MLP neurons of a small language model. Each row is named by its layer, matrix (up: input weights) and neuron, and shows model dimensions 128-223. Each number is 128 + 24 x the weight over its row's rms, rounded and kept within 0 to 255. Numbers have three digits each.
After each neuron's rows, "fires on" lists the tokens most often at its 100 highest values on Wikipedia text that the model never trained on.

L8.up273:099113127167141134139120141152198143137152146103122105158161158148145152105132114147137146122163145120106099113071145103123140131143152134109177129129162131188133123071117121148090108123119180129119152108128134115124120135118136151085118147151100111135113164097153151117163115111092145103
fires on: " because", ",", ":", " and", " as"

L3.up368:202115150159139107096122109108090136110136116112090138134120164170127125132104146094112150164088160133172131119169125155100158097105132116164130127133124126104126180098145130095158114123130114128129125126164127079125103102117131127151089143131124137148098112118104155148173135125129131075
fires on: "-"

L6.up608:142104102107121099133153112117164099142161164136109148135161160128128154099167133133153122123124152154156138134128125138131115085111164089129131133097139128146159136119147095150084114113126102142105152153148165111126111121147136144145039078143107144127098141122136091114112089129137144136
fires on: "0", " ", " L"

L8.up281:128118146114103084111137134154162125112165127109128125110138141093135176118148105146150137125115114115099105127128135159089134139122110151120127115112124129153178126126141092128087119106098139167103100120225155133165134112137133129083140154130136104150124138136106101123173128135095085077
fires on: " |", "2", "3", "ers", " in", ":"

L5.up445:107125119132118078107125131141142135091165114104141127120133166139159135105125118148112131097123102125125143135141142130106128127130161137117096131137152128147167127102161127113097080109150149149122144138174115095157089139121084135111120131171128078113129132121115135149143131169124170124
fires on: "-", "=", " =", " at", ":"

L8.up12:111103098121138123119162105143130135107113103131140121161124134125142148117196137104120096100147161109121108146126127160121166110148173142118106163092162132170177135135153137143141115091123142131138124127164115128135115113169117148103110118135091134119145120112131159119163073158135112158
fires on: ",", ":", "\",", " including", ");"

L3.up879:104122105091113102135128164120141140171124116182125133133122110137158115138132135143134099136124129147131143127156156138129125166153101108095114159122095154130140138159111136132138081112047096166109137156159151111155111142123117155135137164138119124133111118109170098118109110143096123077
fires on: "9", "8", "2", "7", "5", "3"

L3.up513:130111177179092114106149136135191135110091107156113117140139119149147123128138140153190126094109100121091126119135117114092154136120131116076071146118096162193103150126159111097114097138114139126094168122154086134105119124134140127154121140157143110113157156153149102093143131153123169074
fires on: "2", "1", "9", "8"

L3.up1011:107155121105097078095165105136151162090188127130115095163130155117145142155153117165142140116128089149086128126125139129115137135097167141141146114107129128161165128128119152112086073150117164159128141142149145117158131138118144111108138101133100121125141170165142119112147138129133116135
fires on: "1", " of", "2"

L3.up584:102084097115110119139155119097162185094136133143137157120133186115129152145155162167109137121070106120112128120119172164109181116137187147144155112146104113122144135122149120110121124114098151142162115113163151099163103123138149128173140132134132148140127145131091133092148109148111136094
fires on: "9", "1", "al", " ", " of", "2"

L5.up62:131084144110144095114142155106092166143181141136105110093097136142122129102119144162104124128079109156116108097130134121171101121084105133115121113157140146114141136154149135111146147114117148173148125105114143062102134107138138143098135155098134093153137137106137135091086079132157147071
fires on: "ed", "4", "5", "3", " elected", " then"

L3.up291:119114093170113110122132109134147136090115104127113117130129123135160166132178162119132147099103126127120138110127160094087110104124151130163155109096080138138139144140127102052082126165151176147111117142143147072119135106148118156162123154154115067148174149129140151108099092134178115128
fires on: "o", " of", "re", "as", "al", "ino"

L3.up135:117135130121109151085153132100133161084154109126162127138121116155144099111147131117126165126097098140084151099124142133097121113113145111111153113094104126166148166104131103131164111112139151123172147142118141111113163122131196149140126146106120058143130157130100129084156154127189129155
fires on: "u", "\n", "o", "t", "–", "or"

L8.up1009:123136124140104133147137139105110127098111113123138094137131143142116199169129126152140101094113110172107166119130137120146104125173160133124149107121071107117173129154130097120122113115154154207151133097142115107123119152147187172097118121114108145173114153111147102119141107125153118121
fires on: ".", "\n", "'", ").", "\"."

L3.up705:158101111115101125157159125122137121130091138156122107130122135088200109157087138141153111132118111146072112106131121141131152148109094161092098137150125125126117103155143105139100113135104107156095120088134163101127115155167090147136105144123100108108150100132165128133104147148126153110
fires on: "th", "9", "5", "6", " first"

L3.up636:148115119151095103114154174173126157109191137092137101122090165143122133107140138153103142157154117096100157138122100142123117132096118164128129134107124124128145114094104137133127069133088155154120139142140152119181137140144136094075119121110134077127139152084116076115115111145118174101
fires on: "2", "3", "5", "4"

L6.up506:095147103138139127145137139156117152136163129137131112172109110125174127105121177141163125157085149124097157148093147144052086120108142143113120075155131074127128154179131115147110107136100125120188119088123167084129149133124133126118119115109090114146093106110134146086201124144121162100
fires on: " Ch", ":", " Dis", "E", " with"

L6.up844:120137140160166118155166143086144111077094130143143139127169163174118142177147163114148116095140127139157124115099166119126154145148125144147109113093074130129124159145145128141127159122131109133127155118118120085085111086157154165147114119095141145149124159088117096105143128156130129104
fires on: "'", " (", ".", " ", " =", "_"

L3.up529:110095132144120116151147142114164152119113140138122137153152122186111115112114133112131108158125111154151134130098130150147115145180095138103145084143126129114161157169150140090135115143097141147116118151164145118150084128157154124115129185155101092173140127154133149145152143139153128149
fires on: "al", "am", "r", "T", "t", "I"

L6.up880:185132095117110089172128133128117159120188154171131109137138159132156103136133094132129115131128093137132109159136124125080152144101128109149136121086143175127137126136150128160128120103118125125122129126147114117146073117143158151119116088121144146122150098119155127124101130122119118136
fires on: " on", " |", "in", "On", "on", " On"

L8.up198:090106109139112144139135110116145120076112128133172084092120118099159116123172142136134113102140127138111143118154151087112158137108122127156133168083139129126152140107086147103114114131060124117120135133124141108164118136164149113121100142079126100147103155151147112135124171143139132119
fires on: " as", ":", " to", " |", " of"

L3.up523:170139136133104088166141132089154101115119070163143136128107165122140155151136126143140124145116071147148132105154105113131118161143161120105135115106131159157123120130132115151128099130117112132128100132210110080171123167210135130152131108158090152148115115191143143115106135133141113114
fires on: " of", " in", "-", " for", " using"

L3.up615:171124132128117115158141134136111114149124118173155143130117154137139154102163120159104064147138089117108115149127115165155101152172146122138137146124099134134122153136148103151109098136098114141114138148149149090162105137114071133190155111158106086157133141127140064132101108135099105103
fires on: "h", "6", "7", "4", "3", "5"

L3.up197:112140128124131126132127134097148130099142079131121136147091180142144100124133158126188149105110154132129107136148144131086127119110155099123115113157088171127126125148134111122118119111161134110130134156174150130109117138132123099136055115176129103117075064157153125128147153144082138108
fires on: "|", "el", "-", " ship"

L3.up620:143106143111131101145159157117119169133108133147130127191077111158120177122150140115166109143061128158119162130125109173129109117143123113129120098155074119157110148101152145143110121134139154123104110074159110097119129147133120143168137097118142164116076108108125078124130130126092106083
fires on: "1", "8", "7", "5", "6"

L5.up926:111129132119152137121106094145125123133117123136127103159171161123154129116119117129129155134148122139145129147113122150103153121083144139125131146122140142145111177147134149108130116152116156123113064109197056125134104110167139107114133139103155137147135132152155132104124129104108110098
fires on: "\n", " However", "ic", "c", "l", "o"

L6.up948:125126129120088114152129116159144159098128162129187146188141136152135151120174114098134179120089111118140117141135117172130138092183113128118116112111082120089115144101122130127155096120126141121124139122129095145167132122158076139171105113126154130098078140130090115161147103119163138119
fires on: "0", "ar", "ish", "4", "5"

L3.up785:139109128094110094072135139113125168159144107098086098178152084140097146129108134086136095106139170159094124118123129176119138114157130139134124134150147126178141129173127149125101143122134101128147131113198113090147135169155097152183117118084119128145097129145113131155161166116127144102
fires on: " of", "th", "6", "1", "9"

L6.up676:132093117131091104128144134130193139103118103126156099137143152101119149107157102170125112114139124143078117140135138102150107125107155122144143153102100131182153095127132144134076069107138126159115136129198133119175121161156165132079143109156099113137147149118104114114114101133155146126
fires on: " |", "\n", "|", ":", "2", " on"

L3.up1015:124112129142114141099160135143107124143159119124109129104127202126187145134134115128131134155087115151123145122078092184121148109106109151123148101137161109150167134155155116083109075169100157149125175132155083113157103119145120103144102152155128133167075096161131133170165171131127175143
fires on: "1", "il", "2", "0", " writ"

L5.up612:119105123172099126109129148128141118123090145153137133136165097140156157124138146118113108087066104165172110136136103138113120130110165104168109156094152139132189149151129119122112133107090129146099136126160119129129093138149201163137097102138108113108070154143101114123116114124128139122
fires on: "0", " "

L8.up318:134106106134133156115126148116155137150161157093128134119151197161163135102143116140101081087117091110112137097147098142116121125132153144097146133135142087144145132117144151104125107138132164127173112107163096120104131164130118100169129145158103120199109151141097122114158114126140120093
fires on: "1", "9"

L6.up1002:145109121120095123132150132141123161099156156130101098190163123112115129091097156148123118125126120124149163081117112128130096143091080097084102150144110119143099157144102144156150123096096112165154130114144100100133115089145171165141134133098135115141115135153112146104108092113163114113
fires on: "0", "4", " first", "5", "7", "3"

L6.up18:086105123153129096147143132088116120092091157184143127120139140128166123099140129148126168144156127091130142095101108140127189129105134143151108160097120123153160147155134142133150096086144142158126182126136083134154114123166163138081127143136111143135181118127134139118168115093137117130
fires on: ",", "),", "\","

L5.up943:082136105199162125123143161136106144112126070161145136149137160127125142068138121136162106118146112140100130102115109157105108078107156123106102129117132122109138125120180129132124177114109103150120123134150137114124138139188123181096129114130104111163156124107134137161144126134166094135
fires on: ":", "–", "-", " |", "0", " "

L8.up968:077139102139136155134126149110139142121145139188145104096143169116135126095127093122134120154095096122174137109152103207105100123121142104123096129091096136167137145107169120149147092132181145120101121110097130148134099137125109124154090126108152115143146154152132087138116139167074116127
fires on: "\n", "0"

L3.up554:090088128128106109111123173142157130119123113135129134137117135177139130140122160112133120125110106137140184103165122155125136110125145120107134133103146136131157146148164151175104115130120153121122112114154112106145076168103124147150128135116138093192121095171104135108157100150094069089
fires on: "7", "1", "8", " |", "2", "3"

L5.up640:152129128146137116142092145154133146164157092150128158135098139135132140121118129150118151120165101154129151131157144123110127142123122106091137093149066138128152146149125105141124069074105112142104156127091127113175143116123122153077172168177113125107110112135101115136153130112114141095
fires on: "8", "9", "4", "5", "0"

L3.up619:122172138100127123123147138136129149150128176150108122160112147129161107144109095148138116095085089138137101145163113128154133139162132114109121098120111117103108197120161138135127113085103165141095094132143179150171155101157110152100087111128091127162138117136138124109109141087119129111
fires on: "4", "2", "5", "3", "1", "8"

L5.up489:126134142112180149137167126101109154121142122156153129139169163129144163128150103149175132123108116150080098137112085170150131125129229121130124104106126088143095128109111100134114150103087144141122149129155126133117087169140134166139112109155097088155118128100137090102114132104109118116
fires on: " and", "or", ",", " or", " from"

L8.up870:117154141128092098170124153117108154120123097126099138111172146108102132143124143124107113139116117089118135134125151128073119135101139091129118180134114129117142152120178113061133137172116119120138117119103149072155124143111125103092112102135085119130137133095137126136129113141131127137
fires on: ":", ".", ",", "3", "l"

L3.up1012:149154123147083133120159110117123122097106118111114162156160177194128169156151138131138136125096143147137117119127139162097115100101175143145141146083129115202149142135150143102126102078136105121122145126152114109127138122141154149118115138157120123114122097127134150128106084126103104102
fires on: "-", "s", "ations"

L8.up703:069154071144114142157126111113110167125116139153168133165113125090166137092103111128144165112126116138098078094105091114124106113153146097131110092066143141139119128140142068161141136140108143172158143114157115140145109133159142118121111150152084097138123141167136127113096119111132090159
fires on: ",", " and", "\",", " even", "'", "al"

L5.up242:104091179149130129117112131140104134134145128121141128116158132130164132139125136191145121102109126147138132109138112118108109170136125121129073109085142144099121127111134154061148093119149154143172103105151104139132119089116189182099074130157113119111112181137144131152141088102176119112
fires on: "1", "2", "or", "9", "8"

L3.up669:097124105118136084106134114124129149127161103117146076133111144150131130084096131108204105080116080119108128108131141165097114108146159152147122136126127148139169166148125133127078148161139162132154132113136172102152131145169126102139152140126144108159107088147128175107162157111120136156
fires on: "ing", "au", "ey", "z", "i"

L3.up807:144122101115138121130147124148141119077077113170094153140157189139162118098128131135109146098088118113126117088124172089124128133121135097144124125086108123106108141117151107149097110101125111134108094139142161075186134126199115126124140143151119143122126125137094122130146080120112104094
fires on: " of"

L3.up686:121093129131145125103128132112100171162159124128123095169141145168157136149153151140135117173093158166117142131116112152095138075137122135094133140119168067162150148138175125154152108120108148117132130106099129083109086148136154158130131080138101145160119119148154115157205157108143135077
fires on: "2", ",", " for", "-", "\n"

L5.up80:140151111100120101134124164122122161099133084142141162139117132135139140091126105134167111112110110139101117125111093138135109144142164149113142142122117120132136118062150142124129117104118209156106137157165138108168131161139151151077127175114110070145160106119150164134098153090161112103
fires on: " |", ",", " as", ":", " and", "als"

L3.up940:108152131141110094132098138146158122112135108108128127149147127129183131127109133100141130114128120153116127121112112149112120147158133139104131126122125123180142174144151130133163126123100091122123104142141110092122124117154127163123107150152127157154109134150138164131203135149096121060
fires on: "0", "="

L8.up861:120152120143126108148121108141138128052143125104135126101156149156146144149140156127140111158134076139105164098146103159154149131133142117167092160088166138148156120112147120154100096110121155159133111137105144088186147112101139107094111172134128103174099140129122128113128093150139148085
fires on: ".", " ", "-", "em", ":"

L3.up769:138145085116140146140117177124153111124123076115118143170091170162170127138128087112142134105103109125069125144098061137113111117148136136128162109110080152164119114144156131143145111160103090122131128103124141099082145127143089117153133103161106123144127128149187143152146170130109164102
fires on: "\n", "1", ",", " is", " was", "0"

L3.up353:118141144139123098177137171146141139152101093149160150150147088144129144102119138136149135160135126109151112108142118127147129159137119104134095149142113126160140122095135101141106098097112155167147159135099147099101135158161108148162125146153088110166152108126127110166092117152113173051
fires on: "6", "9", "7"

L6.up438:099101118167160148130107141101184130142107131133168175140139127129185137177173108148092157101149129132121121111105123162118131115191176163169189134120129075129138127143170141145155073113125139152104169104174135105151132122176095123135110130148088114137165130107097119125112100122130160145
fires on: ",", " to", ":", " began", "C", " does"

L6.up46:090098150133136139112139131107132145101153131149124145150152160129113102119122125124144148106141097106097171123133150120123086141133173130071112099125110147128128163138205121125135136145121187121129133144164113116151119145141131152144127122146118129201138138123135111139129114149141127117
fires on: "b", "r", "al", "l", "n", "re"

L8.up812:126105126157130124137131106158165097124099123113123083117114138143116119166170109124119117100090118116108128120144131109125126126118144108126132152109071137154142113133146119127133090111134145114084081089096150126117142130125154143109077106112103102156103116123118099139125139133064144080
fires on: "\n", " ", ".", ")", "–"

L5.up238:144119143138103126159135167145157149121127158161139139135154139106156150122152143111138084169098114121098113114146113121074127153131170166132146121140106128145144140114126121134099107146137126145112111106126118109130138153133181165154108155132181125123123129144106093109098099120095109123
fires on: "c", "ic", "ical", "ial", "m"

L3.up563:136143100161130131136157137129156118102138113114114145138104095132122159131153124140124137108124138138128118120105122116122170123154156101146148091104120118144084167130133128149085056107116144163129193169093133125122143101125125131078117135154124133112123142123128088069159079097123159084
fires on: " with", " career", "0", "1", "5"

L3.up383:184075097172137111124138154114140100152151059126114136113108178163161141119148098115100124114124150128115153115095110130096132110113148151126168120115134106136117180112131122118118116113088106122142126121110095111181113102118122136177115138157141116200136146126134144128164128086128131083
fires on: "9", "8", "0", "7", "6"

L5.up743:101131105143157116139153126138138159092134104114147112136175175130122082099125146084154149084128158171105155126117170148102189086102153124135145096149095122126116132128163097125110124137136108141138094176110146093148113126145157139129119136085111132126118131110144100115208061097114099104
fires on: " of", " in", "att", "–", "-"

L5.up857:117131140121112107135145148175139150154119152112097115108140156150134182138113095179135146087133156148126180095146101111135129146152173140113097084129110164140137153111124101114147126088121112150176150104142097129122141116143144147138125094165152123154099158146133130099137147125121134135
fires on: "9", "1", "6", "3", "7"

L3.up183:091111130115111103161197154128159106113144111133127153129136112130185145168148106124154128142129120176104125121127133132142103152090160124110124137150144151117105130129134135093116148145107188152142120117107091086139161101125145121120112143140092081153130173133110122101100096095159159129
fires on: "9", "8", "7", ":", "6"

L3.up107:098122094101110139153130149127126137155127116146116113119109149136135117091109138157080123126101176176137140101156109176156145176109128124094132092067074091123144142124158134131110105110100108136143095160139136109153073121085148093095122112116120118165110083126135126157131137116102108108
fires on: "7", "6", "9", "2", "4"

L6.up628:109116129123123125167127123152158121106146191158108126135177222125158129097131105137184128097117156143140115108142115136135124110142135098114113160147131106122151130096127145123081127073110127148135105129148118098123172126137132150141128119180148133141109094092117130156149087130105113081
fires on: " in", ",", " of", ";", " and", "in"

L6.up94:147146080086152143170132133130160131104142152129140138141122189130155131083141123106153137104122134091118134110108128106107097165104160126134145133159136143140136130116150153118170109116116125172132127183153110084139167130135145112145138112176086144111086116128097154116180099121113140109
fires on: ",", " in", " of", " through", " near"

L5.up225:104098103157133131114154134100138131106106143165187117113136119144157153137101093160102097169121130143125115076138127145101151118152128134111144173145153173132167123090152110141104162094124157172098121184100128118130145149163118127118150153118132105103132160165100137128155101121182104069
fires on: " in", "ov", "est", "v", "le", "put"

L5.up858:134124127130106116143133123122101119106111143139123082143111157110124164148148127099167138098131081084127149107176148149077136150105137124127115151148099132099154108120152155109136138115068128153135118155152133089136107153175177106155123125143120066130130154099168134118127172163128130106
fires on: "\n", "ion", " |", " of", ",", "ed"

L8.up249:110155122099114145153139130158083164144143108109118124147103107165175197123178141121141150107109149176151133115184110135141131155134170098119137166114139142133145161103130113156111135117119160172163140105112152121125158106100186151120112157118091091160092132162121108090169093103137142151
fires on: "0", "9", "8", "7", "6", "1"

L3.up0:151121092132123129148168163119109138089130149163136165107124130147113138140159164142127117146134087101096083078109118134139121171128102092097163138081122149124151148100158097129099153100104148148119157130103111086119133103146097137129124068130104152186119155137153113176124098116161089131
fires on: "s", "c", "it", "'", "et", "est"

L6.up869:112142113130062119148158159112160140086158150138142137121192116140152171136143120103123100125131146145157117068153138145113152125116128137077114161152117121177092133132163129116151131153179126114146116119112120120143104127110149140099130145181153118139138158111119123133152084134097109136
fires on: "ic", "g", "0", "1", " German", "ical"

L6.up597:145141088136097109143121129108152167139111113136133119124177167118136155137128121130111114145147131106150111114138161140085140171074162112115100146150144147167162151109145127151135113125132152149153185086124131112110158107105158142087107127144104100117126133094137154100167119140133124123
fires on: " was", " and", " ", ",", " also", ":"

L6.up972:130137092173156140137138167106150144112129115138138101126125150141108162088138121119143143122118112129185153143156152117128131146111144163136110122108062071113153146086143115096105126134095083127106103123126142085167129160122106154111123154113140127136122146128151148103103131110179119124
fires on: " |", "m", "i", "ar", "y", "an"

L5.up37:165075175134106131107117137130136150139137121120152156165122115102112160117176116184110152099092069152121165130131153097128146136138151127142103161060123142110137138053140150104153161114135152141089151084101093109118164120148122158134111121121144133152094210141125106160135094119146131134
fires on: "s", "9", "7", "4", "8", "6"

L5.up854:158096109123129119120118107145162189092122106107111117119142201154127088101117135152146165141141157131113140108116117142134163129113125150126123129114141170141079142137172124137075114139153191142111129076157122115121127117125112113122080168147176135144118131120115135105122132137109163119
fires on: "u", "o", "l", "p", "k", "re"

L8.up474:101134138134130140132132142152183109134134128099137126140179113150166144114138136149111138087141114110137187148150087102107120128089138117155112149075079127155128139124124148088186121101134156120157148155098098142091134163118147128127111129120124107144086151161131129096108086108152116130
fires on: " ", "0"

L5.up661:149156116147148094138156116100147132104109109154134122153155146077136128122171167129126127134071067144132147117138140163116123100109166151144152099098097147128136126087164187079137130159167099132095118123151129106122118173145121150162112184115136087134129122125139152098149131126181137113
fires on: " of", " in"

L3.up495:141120116121096108172100124149108157123126125163123143135107142116110166101148141087159153098100165146142113108086126187135111098139158139135128112158114106134098143110151112118097119107142120172154125109131116104184140147123121094120138107121133130134123095100114069181124131138147116136
fires on: "4", "8", "0", "6", "7", "9"

L6.up140:158101121174116105101122141134158149134106185166133129130135130139139137113166134165198161122141106134118112118115127132106142127134110099119147110102095147128129137101121115100124129141123170161108149140138150114113124196142098130115092124126113073094105182126120140170140134096107153121
fires on: ",", "4", "2", "0", "1", "6"

L6.up487:141134124195138111151146155138141124144157142150118112080130149132153143127123151110107105111172107105109147064082155109142130174120147120137121121138152147205135114134145122117133123128148167128131124128131119115165114105154196139109103154200102091141118144117139130102141059136094135092
fires on: " ", " and", " as", " (", "."

L6.up338:140135120101105110124118142164123161122178100205142116154133150137131126125134130136145121125098131135130155119139138105120135131139148123079166145102062135132112145089185105145098116120106167167134106130120146112140122120131087150110126130133105105135141097138128136094109124084130137122
fires on: "h", "-", " F", "1", "0", "4"

L6.up674:170096146168138132136142133100129114150153129128125092147147143174185129103129101159147141131150075152108131100095123193130153141152153125113124119093124085136122136159141125156132152075130142149089149083143112112157121146142108127093081074148139118126124200141133133098125120078089115125
fires on: ",", " that", "\n"

L3.up738:123148121134121118158120153088122151134098123142134152152095146128190119150093162186166137149135156191114160137092105132168184151127100140104112141115099146135160107121091104123112098064136152126150156117144106101127107131157111108141136106154106136152123154116132134152137159130114118126
fires on: "6", "9", "atives", "ies", "ited", " Australia"

L8.up976:120102070175125136148153142138114103089118094127140096130140144134152136141150152143137090137133120090111143105175136161078116151102171148146135159124105125165154101091121134110077128148112105156125138068131124103156114128117183139113099160122124139165123119112141123139119132093106114092
fires on: "\n", " —"

L3.up57:145123129139105070138137120101149144148098127146124128125143125117132117105144130151133143131105133133136115144113108098089130101133144149105153174125086114161091132134125098081145151115147152154111123085178130104146180120110118126138120136134157091121109136147110153152157162150111133120
fires on: "8", "1", "9", "2", "4", "5"

L5.up21:103103058139118110130120134097147174123112129193153140148165112151162131120169144136146121152095122132119111144107095089080147133120139089080102145101103096130195117101170112123149125163171143156082124150182137098124133181111136108128135139104141131117131170153144138107173118107131128133
fires on: " –", " -", "2", " on", "4"

L6.up607:122100149151113110141100130114127166112124140156092122147160137176108126122145117133151145146107139149089123122079088161099117117145086123068125145099104106183160128139100113114152109098107132149156141148123112132103074148137120161118115121102122152147104135132141127129144136125153152149
fires on: ",", "-", " R"

L6.up978:123144136122105145115118118112149137092171124118145089077157135141145119129124059147125103115170081123111138104128123144108134145126197112151141097124137135129115156181158124156079110158119133116125156079104133129179060151179151073144098141140114093139128131114116136135200122107088150112
fires on: "\n", " s", "T", "I", "S", "="

L3.up471:098125081125155148152145127149128126161118146109100065128124149150134139135114139115152108139116138178147139117153161164128145178110150108106110150164127074135158139138108128140121120140098120185106130111128112125131122115163132109098099139146145115126128124117166141128137149102106150130
fires on: "–", "\n", ":", " Japan"

L3.up742:149138091153154151103127151148149125125132152105145122116138131142117168152126155170151097142120128132082103102124114127124114119158166122091151077096162114172130153142135147114099113096122136195147182134121090126177135130157094149153111135124094114183122144107141112158121100116133128101
fires on: "it", "et", "em", "ell", "ol", ";"

L3.up815:126132094113133121127107105142118121132171096166082126123114148141173154136115091092127107169104098124107146100166122157117121133170138162118096112116132146113138118121141145118092132122136134133136115111126120071177127146173126122099117158150125097129138096160133105161137124149134156088
fires on: "-", ":", " →", "W", " W", "'"

L3.up63:109128115157150095118162132170119151096120154089113146126161128145123139105113122207147154099140131125143144118123141079130152087091159156157097128096152161176109156122168121107126145127136095150145169126110048122120100125142123113109102119147126146131126115110113096136143110150185121099
fires on: "is", "9", "0", "1"

L3.up102:150158124151121069096121129114101146126151135126117142124124118153158117103164085188114085122128109151128124116110148117111134101104131146110121118114109132127120156135133157096094112136126149190155148126192142128164151117129113112157122150114139146143156131121111128117143143147154213102
fires on: "2", "1", "0", "9", "ed"

L6.up572:141144135152119108087126133080139176097135127108165120123140110134164146139141145141177121172127148120118101108104138115136138129076129144128124101095153140127142133085124079106114107125077134132137158132175147138171115083128123129100121093086137096174144156122124136167156092131162115118
fires on: " |", "2", " as", "al", " and"

L3.up347:128127132175163149164151136113118116139172097121124102133156178129173141138114090150137100144110055117147155120129109177125122136151124080158094114138116139172136152182140109130135137168109153148115134110115102120162148159135128099153103127131087104151117118095141098119142136106079132125
fires on: "\n", "ed"

L5.up888:151105111165084113122111131157124124155124151149154105127165148162153156126117143096135124128137078092146155135172176101121110168125128107140110135124132094148136143097145148132106101127103133138144112110116129102103089107124129157138110154145134094162162141128118140105167142161152139108
fires on: "\n", " (", " ", " |"

L5.up571:107072143127129114084136160130170158138144139111109149138163135140150152112119141124168099127115110134160156089133144110130100110127120174150153140091078090162133160142120109111090120125126126117141152118129079123131109150146172167152066121132120110126088138126115124121138097128118171142
fires on: " ", "0", "–", " to"

L6.up339:107153111155114111117168121124097102114138098161134081127114136115157135143208082128144118153120099127140117108107116154122161125120162112135119139079138131132160129079132106102159085133156124128106110104160137129181083119122175178088140163131133082115131126107143143118155107117125123054
fires on: "\n", "1"

L3.up639:121101114153140098163164140107121133109130113135127088196127147139132113147165110107145139100119110157122148105114092152136130117170155113115159068139140126169129154143168116155104119151101137149134111095154127103131097186128153132132114154119088116140126119144135142116157158118120122079
fires on: "\n"